{
  "num_hidden_layers": 10,
  "num_attention_heads": 2,
  "intermediate_size": 384,
  "rope_fraction": 1.0,
  "learning_rate": 0.00622,
  "batch_tokens": [8192, 16384, 32768, 65536],
  "max_seq_len": 512,
  "dataset": "wikipedia_en"
}
MLP neurons of a small language model. Each row is named by its layer, matrix (gate and up: input weights) and neuron, and shows model dimensions 0-159. Each number is 128 + 24 x the weight over its row's rms, rounded and kept within 0 to 255. Numbers have three digits each. A neuron's up and down rows have the sign that makes its largest values positive.
After each neuron's rows, "fires on" lists the tokens most often at its 100 highest values on Wikipedia text that the model never trained on.

L4.gate260:147138134121097120099114100117083122106146126128131121089152131155109138147127107135157153150111175158096142137121123125109133068114150142135137156118110070146132164109152098127139160080119118164158162125155121174165113153117121128114137108137122137099128159098166113146115143135114109095055183140127137100120150107139145104127139113087115150165120151113133106163116099108091104101129142138112091147162160099117167145126146140100129106100136181118127155114070165128140105119119157
L4.up260:118100097136173101140107182154135089125112164125110107130119144126152109144168170139136111126146152173145198118133087162104120092147115153086101132169154102144151161126128138092116142133104117105094130156136165136085146122139129133139072125135134120126098088110129089120099154108098176127112152119133092136139126095147102116102111105138131144158149121122117124114141132135142159110106116082104083105138160099109133148121140141105148115115146103084109087117123105164161086131095122
fires on: "as", "a", " al", "r", "or", "it"

L2.gate210:121141170145114136146112175148112127142134151129100093130114115138140102147135101116137158139104178131157123086111106122130136124134102130161091167136136095078142089131049146097154121141169077108140146138155125174134111120106153100112138131129122128176176148112145111143127160101088087078122120086147089106154124121144128101148093105148091141145144135088127114137085132095134115157094125100151108093133135125134172106143163143123110102114107160102129133100127123124108134152117126
L2.up210:093107127119101116113097124106098145102176162140086090110099128134130103114142121093149160107164138128166133095094152126130135112114119135094110143136098111130108109146093150130157142108134117112145128161146187120124083070123153098102141157130141144171132141163147095112121122142167134096129151147126085109132101188123135125125134129152114157071132118124129110093135153120128114140083082138146096125120127163141142146099111112120105088128075184124131151083154102109128135149106130
fires on: "ian", "re", "ine", "id", "ation", "ied"

L6.gate168:099159169132135125121121110109136191141140129123192133178112102123120153149113146141125116113095139105131118119107140057122110146115087142145128136123153141147101125160160113104113107074102115150140120111127100113152133101120079140142105151088122161118167137067136132154130141139163109096132090166139124107100135128088113153132174106104127154140160146143140139122126138105114132110138156161109129158110160148159104129122073172088134137092137156108162114125119156152162134156121112
L6.up168:104115153140155134117108069105157104144093126127125126138142120128096169098100147114121094127103120100130130147113105118099157153120153105092159117108120140154096147150142123138145112134120132120156080166148132140096118106128143086163060151103151150161137147093065093148137102098120091120122118168153144132168134116134113137131157129109157106145142120131137148164167138119079100128099140166141085131158130145170158129160091094092141124115147125141147116136108166151170165144132130
fires on: ".", "'s", ",", "'", "m", " par"

L4.gate131:114116119077144157121132132143128140105113124131120086110127118105128138121146149127104147167165095123201126142092082108102119144092113157150113092122126141145184164131129140101103124137135148145094130084152164151126124130126123110142126130165127115131106159119101105115147130153145082072133145123113153164106119136092150085145087119129142135136124145129054101197091099107156120136110134129085136112095104144116146126106125126129138084112156114140155148148106121134136164126167091
L4.up131:151160106154102102129113128123105132123160110140148146100111122101143155128137134161134127176144151134173117138125100108142109069118097130127127128117119150134123144107120154067124135137157156135176096128106119137080129144108159144134094151099148127132114105164138131122149136116088129150110127088140146137137136117139163129102065107144119158136115150124127137134132098095116154179053143096128126113091098185156118101092163129111133102130099127107093113139090163151171151173141151
fires on: "re", " father", "elf", " death", " life", " son"

L2.gate16:100123039148164122107118097157108154133147104123128118147148172161138138156114119136160113132127132134147142121119161172125091165161144142105111092115126140155136139136121105116122098153177134111105081121128155121136162121140102124127137125113142134124118098084100097128102126118145114132125129161149126153147104115129137164126131112132146159128109079143146128127103179105165105144130138192096119112153128135125098122104153153067191137154116064096153130102117134156109125109153113
L2.up16:155116143091120148130118148096131109127115091127087107097161162131110142097153094093111150142120159129123147158067101096094101148188122137154100118101105174151129124089097087138146097099108151117093144129134186090075119160137129115128137148163155168130114104109142120110147112143110105126162156129165087117138146172125156134135124123103110135108114132146135127126124170090120132120142166125161114135157147160088122138121135121125114109142138131131103109155111118111087163153178129
fires on: "em", "ph", " birth", "ur", "on"

L4.gate242:132123148156097129117088142153073112092097139145129103142140108147130071086123097132159122111131112167131160116162093158169133162162163124104136163147135108145104148159133151136153118159190098143121116099131122157127148153111153133105111111109105132139121086078132105138145144100120138089091154119113112108132146148102115149137139120137101167131133167105118110146117106133055111130128120095151139108097156095156088140080159126143166129102127155122145139140111143170143139106122103
L4.up242:154104116116135113152096178172097144102137142119148145107141135119069147139179124110131133083157117166117132091159095091148144133117117163146106098122147111124135090133099105084112162102180131120172105137105086096123111173138119127137124084096120122152153139137134138132135087137113075120180098157124100148168147118131135150108108143115127151118098066108101159150142115137123151104132123091104123164117116117133170120102111099110090127139123170138116135108146149138122109142137138
fires on: "it", "ed", "a", "ing"

L2.gate236:139142086114130122143075142125088154117159123109157109138100123137130141108112125119124075131132137104134137138135108160088078182132191078122112174107104130092117153100158140155139134111087130141157151160110111141112158121115154141153113110144160135146086109154141165130120052143112111118132153103140134121122117171147124144110110108144120134119115164130182135180116158117115144157125114121134137170092124146130128093097123149132060144122147159122127150154131123097111133149143151
L2.up236:115117124134103161180127166100096158094169082129134141122085102151125133154074107089118142129155147088135084129117174107130146162108094147128155138139097089115144155097094107138123121109166070121142115098146125103162100146132142166112116120097137126171113095108145122139136098148136113146134076108145119135155154130076135096144142165114161142139136128136150109137120099149136101158066131131121137152154132148107125138128122126117101148130153158154122147133107137128111079128172106
fires on: "ar", "d", "ary", "o", "id", "oun"

L2.gate178:146202137112072138114129122128096138112158136132144150120143197077110151121139127103127136119125144102090091128131122121130125124137126137191120134118131105111078125154091124168135117169125107124143161121128145099122154111115140163156113119102134129151102095161081197122167131151136152136111118097106147142118118129101129113119103140134103087125116134130129112063177140103142130118149082095114137110105101109096127112163101168120111146157116148142101119142129160112149117161105135
L2.up178:108170129109102101142111120155114146157116142131085139089110161131109155114171132141115106093125115091128075118136151098115135153135142117173108119087134107107150114149144130140116107177091106116148163051161125106148139140137149142152090118084110097136120076157092179124164145145142131114126120146118155120146122156139088131124131152168176113112100137122115154100162093086097160131138105129145144122117119113121130107144120162150126158124116080124137129138143173095116122142093116
fires on: "ur", "y", "er", " tit", "son", "e"

L4.gate222:129120155146131127132113081112122148128107152110170149148187121087129099146102111115097167135140137167134104117108137113157146180109121139114092139166132112119120066147103088106135102140133133123114090101140144115153157115115130103097121150127091101095124114122130151104185084122091111147116168183160122161078145086141150103121137135120139125119128104125124154134104101132124152149139193148164140081179155125100150137108168103150154121117123153151138119150104129130124128129121127
L4.up222:128113132085086143130116154118146170148142122123128160156147110116089108171139120140104115129138157132120134131148110139099181118079102184111113157125155149119126111139127133153169077145117087142146099124120110114113106146117129152102123103092102090117105095140146160130104145134125156145079156106134103120156135118106131122138120113094183123127128191138132106141180140139123160159152129101141136109134144115121097129156170155148151143101165148082165128157150074164129124148161125
fires on: "on", " mov", "av", "ov", "ll"

L4.gate344:103143168116131146160115084155097124108149091087148097181136122161151106123157153166114124166125141104109126123108146111137129164111116123130135138115146131114154145137134124172131125143132131113162126114137163140131104168126088123127147179162123124076128145135144161091123155108180103143057130143113149154175126151168119105147162121162109150127145146184147128131179123143132131132133134108128141142142164128084102102134095140121090145113147140169132114155084156104171116118113134
L4.up344:128131167174115132135097162132145096148147148149104132134141120151077134128159113160165081133124155178099149104131139156166137113159152139133158101107100174140173136134141135167145153102153113091128094128150163125160120128136117148120117105103083157096152117081125139108083112103162125137135146142152112109111138142124133120112132120140083156138142123161122119131167125118140174158139084125122142103114148083135109161137129138064101140123124143177139070154137121153146097148112122
fires on: "z", "if", " \"", " most", "ft", "s"

L2.gate113:147115137144117113125131138123099132154100145129108092143135104144145115153123141124127100121103094107140131099134163102107138131104102116125125106134173133168153138126134131109171105136134114152094110184114161141109103088155132119136144132106117155113153158129120136148146116143088148131101115107134067127110123082101091083120107127154137153136097114119099135090123176131139151129137175115108150090162145120078171092161131158092103171114093142090082123136101155165132073099100157
L2.up113:177138146143128104126099130144100139118098103155154099129133100174132134114138092112093131114144101127128143107087158108121114126122114080112094144123096142161133123181144094115108113087122144138155153117087143106094132154123124159134146123163127114134114154122123136099152123126113116132109173097144102128067134117130111159158128112139159173113050166068148152143097168113152138161130160106133139145167135154086111122145183118149128136149138134139108165135126129158097146125109149
fires on: "-", "or", "ar", "al", " hig", "l"

L6.gate82:091111099090086149149138135118111149078131121158147106136110098126107150206140152109140088162135153123140111134164122125133122101145092094128149144136144093126145086142106150087100159105111109117110149116149137125146145137143115177079100166117161130167117116131157172113118118133126130118085138141109087114149176106145114098129141106115103092179091137101131158114147144159124140118114116117163146137102148139112101136152147103093141123111122165112097109140095123091124150143174150
L6.up82:127140151131112156073095071139125127157147125108111089131088103101123135180145101141121105143131109105121121092105095127145122111150108128168147145113114169095129087092111079105131141147139114138144158109110151118102110135148117100111149162124151149154131190121102131141118128153136116178134156139115152128169136158141128139157146140130118123164144147138120150203126156100095116147169135125151102088090091121144142155125128095152105132135083105141109119134120173175150145146110135
fires on: " 19", " 18", " 15", " 17", " 13", " 11"

L4.gate107:115111142163097104116128153153166121108132184130175182116140156134123156134103110174152133089103166099137159121131194092112130075165147109124130139148142089136123078136119110132136137109130106130111154111154150095144143160133164095140138148140116103155130110109161160121114129146120130110092122121159116119119160140116105095158135129109146096149099133122151129119162136163142147072095100099085160152149132109106123138126149166135164111106114136153134157131147182112110112113124093
L4.up107:107089113110089126093124129177169110104122159143165135159137091146131142139074119125136158103100097163158124109127170129109125136136126141136129122138100161120070077141119096103170119118127058164136132166144170129132088106170120092121160121089118105121150148128129143091119157139137149161090153153130128114163127138174134135112153137115158153113144125134155126136171094163129149093099084085118144130128136153120130136145148158117137128116110131118153121147124109145120158107134172
fires on: "b", " of", " includes", " Ev", " be", "es"

L2.gate317:137140130117150160168136160121105129125161168161167169096136169129137164139161128154124106117090092103155157079147108133129129150067099187130105135142161079123099077132105099102141141125143178141157137122081153087101104091132117111149117118105155132102125075142130135137135110147156120160127131122184122130114103139125115142135113140119124094102102128149117130146161160131115085122103137125081118121123108141086120108124143151143133139096151141136138089108125142152139103159124105
L2.up317:134126128163111149144106141148145137142154116126135151112102123126156117136077103121143132128105140123126162136100131166177142099142120113125110139105112108145094125117173125108111144157115100129138115113160168155102117084118124126158084124089124121167118152145092132101162101189104169110140152107107079088132162164152109074121156101082154086113103147132118129139106187113137123149103108120150096102097115130138111150089150129133097100126122118144092124144106121077132175101122115
fires on: "ow", "it", "ide", "ory", "out"

L2.gate189:177185144133110135096073117124094147139169116166114153140145126088110145151122139185107125128147143106174112133156145142123131111167126134141121126137132126135086136137105112107154168122152103151106147125160132075133094092141163114113170070129138144101171092118140117119118154115112136140086164122103151077133132087134119136119095121150090091126099144161121112107130115138119128117178108088148115105101130123107172092121120110138125150160098163122108138123129093136126145161109127
L2.up189:144161146126110122122104104150077157149169122141118133138171122140119122177167147166101099134154118141168107117102119105145128106144098136086131104094132118122114126171144115113115147161141139095118136148169132108141101176153138137093163084127136139133147100113152140154111136127127139154127180136089143086125136143169159124142113108120148100149082189138134116153107178136155144129131138086174149073159122123091122140129123078143113139094097166096122134135100113119139115114115138
fires on: "on", " announced", "y", "id", "ten", "omb"

L6.gate260:099154126091126102124148164138127101148171120137187143150154081129140105128137096155103145115122171115110128113170133171127147086179081156135115139148164146133161127154127132134095107098135168169118148131128145109095140147128124117167136183125166176137172126128128134159113155152149135134115108121122161154131137112120118141137127128140088125127157134134108081141140121130138095131076160119148116127159101084126110153104165160130185115103082142128096122117119133098099156141115116
L6.up260:148124113131151097126123107069132111115149151109097100161105134138134150156092091146148133170163138109092158128118143104192139154079073144077088151117138115136107110133144124128099173131126092122075137104113103132112119156120126155161102093137136169155158114127055139173101135160102098140138132123105145133107119178120099127110149093117111142128141131121171134119147114107111122151125092136166098115137138113147148146117117130140097131159132178106124103146123137128124132112162127
fires on: " It", ",", " it"

L4.gate43:147159152137122090133106135114140114153113158116084146143118141160102125128101102115130101110081170092100147140101165119131078172106117155157122148187103122122141100110095091108119109102146125086115094112119120086134155138131101159106145104131121112111157154076107159143154140115105156076124159140132160112144154138110139112159159139113115145150130137108178134143120106115172116130119142144128135122139177127134144124181137137105138090087142108173078094140122171129112132114132149
L4.up43:127132102121152125120113136136131117116135177168103128155155108102112132154189176128130134120133100108135127120143090163182116122113097135139132164166076096134111160098121101105103098129096107124135115096175060146100117087079118134143112111111164094165143113155126130090113141145159109124148144090147106128111136107144112089147125114133097153094136123147136105154137183131130122123126138093138101124133129134127128128154145125136080097093125086111135143115154140119116157124059143
fires on: " \"", "re", "ou"

L4.gate347:129113152133119143112147130104181135109110125131131108154114127111115101132139163115199115164121144076145129147124123096156129175168111132137090129131122125145101086152140138118153121133125140138150097141130129156123126157127112091118139086154165149167160128145106136124146127139126114173146116125093090148086140169097132128122124127160167094129134147144155077145092136143130117125150131117130120136181106120152198121148122140164103139101105149102131159109153143091148205110163104
L4.up347:126095119157141102170096108118168136102152095131152104147122122151092133128106168146166104135117138101124146127098156113093139121130145108117107101089145110117095127125107151114100108134156107134125140074137163097107110109142128116127135147099133113172109124087112151143087090118094151180100099136168133159112113118148123122076128140143116113131162119166126169143127161118136174150144170132102110136101133128129167110123110113104076154081142093146144139091136176138135087129176117
fires on: "===", ",", " War"

L4.gate61:104152132134133111193102186150146114105128132091085060122132119178136103130128177125108178130118130102127112104099111136107157126108114120145134112139163141194134125112100110138139116135145118139119137140123141138131120143120128117156153085119100141145139143173137109084127096133128117122125140116118106114132115128125137092175118098164116094167140134114125129095116145146130160102105156127146124144119162056159133100126111115118121153117188132157179134085151170101116146097150118
L4.up61:092158120112099130188110128150091131134117129129099087126139102160146146140103120121092113158135145125139111130103141101115134156100127144126114102135180164126102144092133113146148121127111119191100124131127145158152129119089093088124165067166108094171140138133105129153169142160153112108154123084117109126131099085114104106126114141115128129196139112083136158156111130158136107174147138127156161085133100118119116126125159117151142157125137119131119144118088173155129098142147104
fires on: " |", "ed", "est", "\n", ";", " re"

L6.gate99:149179128104101118158109156118135115124131111075112167141152118112149111125105153113154110087082128128093157141179140106128115132128119136136103129156139103166102138139179144131132136162151154071110124125121219098099121150115123135129156145171117154114156141138113105096140159119106159137152173130112148125099174117146149101100101119140132080097154121130131143152157118122159145128101112134140141132166114144124153137117096164083145108081146113113119095149105117125105138117100144
L6.up99:151167137157124128157131167170108119109108113148129174151121101095101094140130121124158139166117091106172118150139129145071127085134114142083086134135128094177128107142094124126122101169138151130118129166102185098085162135084111175162139129132119081113153150162104128107152148086171142098125161132134108158120142133185141074122129180130136107140124107124114114143157099133159128168125156151127122146110115120126152143137147119119138140158125130132132130106135119125139153101126140
fires on: "ig", "re", "m", "le", "per", " –"

L6.gate148:133113135145130159130134119120100133080108112120120142165155136144141119124141103104105151119104167118109128077123151122115107148099115117106109161124133093100129132118120140146152127120123184156118118105135129121158140218106115124125165113137110172120160121084191143145141159136116164109141112089093096123170121173158149143115173117123118097125147111170169116130122150142107175102175147095135163142167121103124121118122089117117117135105136143126143109137145141075135094107114090
L6.up148:121157121123120137095132109187090125100145102079130126176149114117166129142163139122122118150125143133152143132143133114127121111114127102125160131130141175110083152133130134083118100152105107113187138113095094120121179145136117150092092109155150118113158139164146173127143131149099125123137167149089124144118154186151160144086128124123137119105133153175150152119097104136125139148143124109175107134101117148089131124094131126154100153156143143096150163165139164083126124118126075
fires on: "th", "rd", "nd", "st"

L4.gate275:136177106152113129172143088093130126125136130106127127103151109138117085137075064136135134117113131104135121140094106097113113101100136087104145113108143146112084128138139092158111167124156141142125166090150136081116145123123113137212148102104129118068144134125095153117111112176092145101126130143128120160124157143117151140139076084135121129115137152100093149128132154115130113172139119135146120126153113094083122103118142155103151127130128123164135141151082112152151144105107147
L4.up275:149096113159101131150139100155141114103100154154128146129129092174138087109075086137118115109113119114124110108114116142132136107115178136159122141156127135136098112147156146165190153123123114121133110157102113118123118137127113150145141124081096118095140114168119159104123185116135129128113164127130050111150107139154165125150106173135134110177108086142140145157141131156133130163154093125143070152157118136135114127086172139097133174132117139139090123111127166106138130131139104
fires on: "\n", "born", " |", "=", "ay"

L4.gate171:122133153092086151123161132089163143134149120107191136135143106151125083155070178166102155109154124149105146091129118150136074177127109166119132131111153129139110145108135134166105146111122117156115131166117123089149125140133118138125137109112107085145093127129135116094093166115149152144126160172100142134082155114146121115093110138108132138162129134108131094105129105079144129140152144110120084133127160134103110154170111138105154145148117143172136089110100124127125137145179144
L4.up171:127144091110146078144149145184158119147128136126155137127162144155135116144132116111131149129087112184185116145157142114110095133133199152162086089108113130143106130148146099125118128130126139130114101152122124118109141114123149147142086138128157075116104138128122092121106120112163143127122139141143156123153185191165129120084105111154060120122140116156149143120155110151091121139176147142116102145128113103125127135113132157115135082093135152156121121173115119098102114099129128
fires on: " –", "g", " to", "og", "eb", "e"

L2.gate297:133122089110135103140143115140169125150162134159172124103093114113175110131187167134140127090121121151156097139107107145144096139107113135142125145121153120111141130111164153136123130092093145149129101113125169120130133101146138147111134124103153144102134102102149123151139129115136186115144129156126099108077089103126121073120115125109135108096078110154086105146126106175137125117180127155116110167127139122154121044143093144136153148134104177146123137118124103101088136118155149
L2.up297:156146140120156096124131091130144130100171113141142099120137126143130123126114116120127080076182125154098116143103094147130106168104132173134089093106079112122149131121164137148136151135123125142152104099178141122148165120150156117099122146115159152118082118124122128174152122124124167141155117141158140117156148161175141149126162080135115120122117145119153123168130067154113134121118131175104104139127174125118117107112122091111136122112072152123101183134117102104114106083125105
fires on: "er", "v", "ers", " Techn", "ans", " Mot"

L4.gate95:113187104174112107175103159079110157127178163163128114110168137122132100131115106123139189109095155100142098153116105140156152091069135133122189141128117132126109105125101119146098115130153102150148110139117110115170129135134152112147119108133145141103121103121124138133140113111146146049126102150160168115127153143128145149153145111133111099099111102133071122095111120149094143123122117134146141113108124128142144129133132154092147140106136165146129097144140151092095126098162159
L4.up95:120069120129166081157123125054117115163142151126115101120102126144130133112152121150118147168110130137116117128144162126130137126089151126160132083099087157116150112131155111129116127152179106124129155097178115121136123153161116164134123154109132113122138164137115104092120126138096128098130068130125159160095143151125171103114141140148177169130177107134134122151111127114152139169140122128181133103155112151166143115096145155119144111147090150124105114165180150105108113147135127
fires on: "ly", "it", "ily", "ile", "ill", "ian"

L2.gate111:155136119106120077139095133170098127124076129123070107138152096093126127137151122116156126135127149155168152137150089099112122109148163154145126142154124120148104174121106157109138174118112187140108161111106158146131141128143128127078169114165166131147098127105158152112174099129086094138124114134170083160126087147103097131126125137144122097109133078105147121116122137142134081144119135105091113118160119145112147122159124174097151129127108140127143123108144126136121111175096114
L2.up111:131097112113151119131139136119097125096156103147093160128112096124142119164114088149127097132141101094112135127103114121106074095164167113144107154090090138123128114157114150163083091092149126164092139097163127129115137165107127153126151102098163126138103148118167157134119146128119095152107129113137127162139130113136124136157127107145127135146092101131089120138108134118104153111115172112076111106124144105151146140133104132063104142133135148147164074111155106115122073157186108
fires on: "ra", "ition", "o", "d", "l", "om"

L6.gate373:161117149121107131080068149149110115122163157121119159124146084120112177123136114083169123128161142131097112106123162148095109110091124100113137139108129109164124171141122139128155130150144152095099135120126118130117123163133124144123125130131138113072091079157123130131132128074135103133110099157136131107161147159158136091160145113129179137136153088133155182144141154128117099151091102122148139220120165137132141136127119128127135107120078152114112141101111123131136149122138100
L6.up373:159088142131139132133097111071138094107171137146136112122117127106120126146122147129147091136108127137143135101177117142110168135088160079112097112117106141117121132137118095123165136166097112115135079135086069130130090078152172109135158115119114100155125098141122150116119121092136136101125131140159123118088078164091165132128160130111100098067156130115110149111136128147136126118100090155149107135118101098168150106127093135135145136125111134120102156161130146164108083117143100
fires on: " was", " In", " being", " $", " is", " were"

L6.gate164:136117115153102156152138148153159150116105147144157103129107084107117133183112130126131146132152143120109119120101116086147110137102151100142130131151169114150161109115103080106143130146166145124131205129152106118097138151135161141099084140113111151129116173152168125136147153150104107104122115082122145126153132101112157135132130140102137122190075146147136118166079124154127128158111165154123141131152111129146131160118152106113146138084137121078139078107147113118089168163139130
L6.up164:111107118151111118168136117107099122124164120137099128174129090140064151151089104117160126171148120093144098151130099122140127115117184082131152109114142145081113134136142129132110133097160089135154125085125132136089121159154089125129118131116165117128072104125085138146146134148062122140156127100131091091099131158113116148148115134130159110106151137105106120148144104117144165156134164131094114125129111118116138126092166114112098092103131140147085151148111174124103157154110149
fires on: ",", " 15", " 17", " 18"

L2.gate270:128093084134123164088111129116164141176142145110114127162119122122173121115138128134136106068076137101104109129136161152137126149130160141057111115184155133110130141139145165099125097146120104175135100155143147160116131104099147100148119148133131135136139154130136123096140165116163141097135135120099117128105119121124126119124145137115192089149151115161135139072122128161133122114131104171106156108069094125150077110131091140154113125143144116131125108147168097108094135110126128
L2.up270:107137139155142129138073092127156132117110088139126115132159153138126120144149138162118095138129127109083156138126097098159121112102121101101110134146141106139138136112126116127109138158150177136136134115158086119128151135109119073114109150150127127113100121129118102096155174092126100127141075081158115109119160144081173182112098193124176134174129145140163092112136130143115129140124125151157096138133105086103102118143098118124120114103102139178098149134128127128094108126134072
fires on: "ish", "ir", "ab", "end", "an", "man"

L2.gate127:124182121148144143082116121119125124128160113128114168136117108141158116117110108112131157144128178113103121141122175159103129156127155157093147096142152147100132155104089130119136145132111099137111126148141060134153154155192133102130167136100160127088137130114169152134127163136149105077139139143134156174150151149133156119130132145118114110080146136165122145142110131178137088146125105154109191144096129119119126120111147138133166158187107162134112101143125108131105147102158120
L2.up127:049171090144164146127154102116120113109130127137128123107121134143178129095097130124112131155144114115124131166103127110120149089143163142165129076090128139121127153110138093133140156119105164138158116141098173157129155140128126144119150138092119146080142104155109154118143131114140094112096136134134124146169185168111134110135179101156124135082115129112154108146079134164167117156106134129128170159152144110117148142125117147108148154113138113164107136147128145133157143074088147
fires on: " later", "ur", " other", "arly", " different", "ently"

L6.gate188:116142132178137106159122121122116173142142169104122105081139094161123108141093161140117111152134110126125139154130116102102116149110105119180091104124113141181140137113135125117108124151147117173104113131125141116107120145135098120088117130156132155118138125118127130144100115112152145147129120140111063152092149125167103126171147160141115097195123118106051128107094104170095177126114141134138127117129134153094130135145127132136092125117126115097088134133086118077091105162153091
L6.up188:128106140131126136129105107106110107101167166102114133105135096114116138090117128106089104195161116099112140108109107108146113135120128128144127094105100152114118121109106111163136098095107128115128134144121118168139149158109088152128118115160125131161126111155159169115077109118136162123078088089129110132123096112139140087142135137144134082165109137073148181134152131181083135094155153131084172135112138153125161166131131119142141146099137132084089102117147112120154126110139100
fires on: "al", " guitar", "s", "aint", "anc", "ac"

L2.gate39:122132134113129136111126121122131125085151108106172137123166127145135037114112117155088130124081118119148130118061154167130070115128136106147154144097140134112121153144153149152102152156145157096098112107139129102112115161105130103152107114145129129095168098158083148090140136134132112150143129121123113137133108114123110138142111120135120122176107129182112067154148123120102113134152113117148203123141173106146123146129123128163129131139105107119172164116112134133145177149110136
L2.up39:183129117150106139098128180103113147114141121146174128119162088115138115122078126113119144099110137104140097082140120097116138124125165110116134124112147078125112155109152146102153161108160127114077107105142141134107139107086155123144125136153167141129181093136102098093113097128122139166184118152117146149144155095116123100140127120117109161151121126152136094141128137109168144124127079090157141110079133141153122168150095123139093113168114118132140144112152065117157106133132117
fires on: " was", "on", " is", "en"

L4.gate184:148161171095120120150169142124106165109106128062102137128140105124128147108144094135113151118117132115139103069119113171120129120131160135123074079141144141143102140121160082139146122174161108111114085119133153152146100125100139131127085084131087139169140126124168144126116130132141104123129138187114116130138143124125078132126124134140159096148147132141081173106143142154143118132108134122132087108129129117112133120128072148124118122136129070152131120149133171115141204139142126
L4.up184:129133090131140138091123118109116122138141131133146158095101132116171152126073118145099116133145099156154162105132162136149125113127151110111110119103095156151100123133124107116155147153096142151117105097107150138145125079093106117090118111207128117164130129110130187099160129179136133132122109141074142118110085114112103195117129101126113085144174098116112116093157110122128136113149130069130160134126133128117130128132091158147145147177131152127125109174157100131105135143123121
fires on: " is", " was", " a", ":", " 2"

L2.gate90:140185153123108123180116139147125120060114123126141167153137141120116181147137118179113117117160120107107118131109107117099110119127112127156147093147107118151127140154114136143124152097153136161138121141138128125078177141100094114102164122099116115138137135133085162142104145185126122139098133132078100116161137114153143133135159143161152119117094138171127123134109168138125093150138148086097141135144131159102147177115115162067118128089133169167112136128138153152124117136149083
L2.up90:156174125137085139097084150136148091101138169161127119069127097162109165156161136121146167111135110136086108095146142124097152147139100079151121131145112161142139159077135129120141193111103123127114111128164149105141091137128138094118121138127146093126121119132127101111064143151159113143147126126112082118124099108106178122141118108109121136121140103096140114138113155089143126124152099113144146172132144120151116188138137108078139156147117114178130157142133140132126120126148114
fires on: "ru", "ent", " re", "en", "n", "l"

L6.gate360:138112128132140114132151132119138118090138084108132181163105144096171136113153135150118139122065106135126165139135089145146152110092107110091103148113143070117140117117123117122107140108137089179153173158140156165079166151080133113124164176074122116120140127153098140114115135140117138119132175150119128125114134141097111114141175115149134113159074153094111105114122131118159154124097142131142166130173174118106109130149123138142152138091140117136112121169146136086123141129125121
L6.up360:113085132119120136123118131143135162109096137067079170117102110112111128143097134108161132119113115075131110112127111169096137129140174132092128109131139115127134110098097158092086087129127113142129146153084121146101146150133110137125107128124105124143156130138151088178114148144108101117134106124119139091130149147105097123156143127096124154137083144161081092164158155123131100160076106131123141128138134146140139149123109117121176158139137134104154094094117162143071069083130134
fires on: " as", " at", "ro", "l", ",", "k"

L2.gate265:140153122111115083158140124095126121176140137118149147097129123083084089133170171110132122096112144137156104143127117129139138143108101144134118176130199098096181159159129164113159117158100051122127137169135128122133126106124123125142110113098125144144121116137124160080112132163138150130155106143142146137136110146093117169154065151085142124118106119113107147121107110147128119115129138127123090131166093140123099097160118131134134109151119081124100146110134101070141122108113124
L2.up265:153101134093124101103153127150132135165147133130147093123125103130123160115149132123110137113120111146123094069097108126123117168118117137095091143090151118126128144132130143103157155142147105116147105169104129126109135120157148149106154099108123151166127145113126134089162156129114128124188152149157128101104069127118113159129078154112129146127119100102140136164172136143129146152116157094084129112160132134122137110124123139103089116183126127143136180151135099029097118119105108
fires on: "as", "ong", "and", "ene", "ar", "al"

L4.gate98:072161114152157101164098113124101126094122139120106087104086112094117119112134127120165108109129125126128104103122110116124128107073078104101138119163122076100157100100142122128101131079138139134112166130167195175111122110114073155170142147128179114112134131106136122122104133096128133105123106128109123108121105103113119093160116088141136139139105104134136153146129109120138167115165127123153127131141103115130138131123098180094157107125135110123125099158103149073122171141107151
L4.up98:131146117106109195157098144182146170141139156150118180130153136154134147136104157140149124126094109104157096102117084155162100142106144162091130117147145105131155132146151123146126168119129141137160120154106165149096112100162124179125141152130146128130138073148113106153080144138111103117167122114128133157103114165110140141087088126173129129142140110135115160131151071114117097109125138101156142125155095132118103140124123092098106113117105095154141122148101104117129147143163087
fires on: "-", " t", " s", "re", " f"

L6.gate378:111133142145139157121124117112133124136154119126117166126140073140115180132072089091092108163141105098138106154137153130104089161086103127096134135105099111054101141153124124073109159138113156101093133132133118097155107127145152135159117160139122138137100133103130113139097097121095164097149133130169081122135154130136139120115124155154105164152156181124112118152148115153136138156136145146120116162098118099156171118170114112099099139110134160108097121127106128141144135079106130
L6.up378:120142140107112136175124163137096140106105108127114088140144121140109147115096102142125116164116127109150098158120092146126183136139121129120132128124155138113113155123099111122070154149141119135133095158106210095138156164123073140118161141128102171098105154114078149114141077139122134130106127146154118132112152122105120105104166137208109108130129121125090105142139153133136180167109144163137162115133132134141143135155113136122147107090148134124116134147087155104113149094101156
fires on: "am", " 18", "ele", " Air", ",", "at"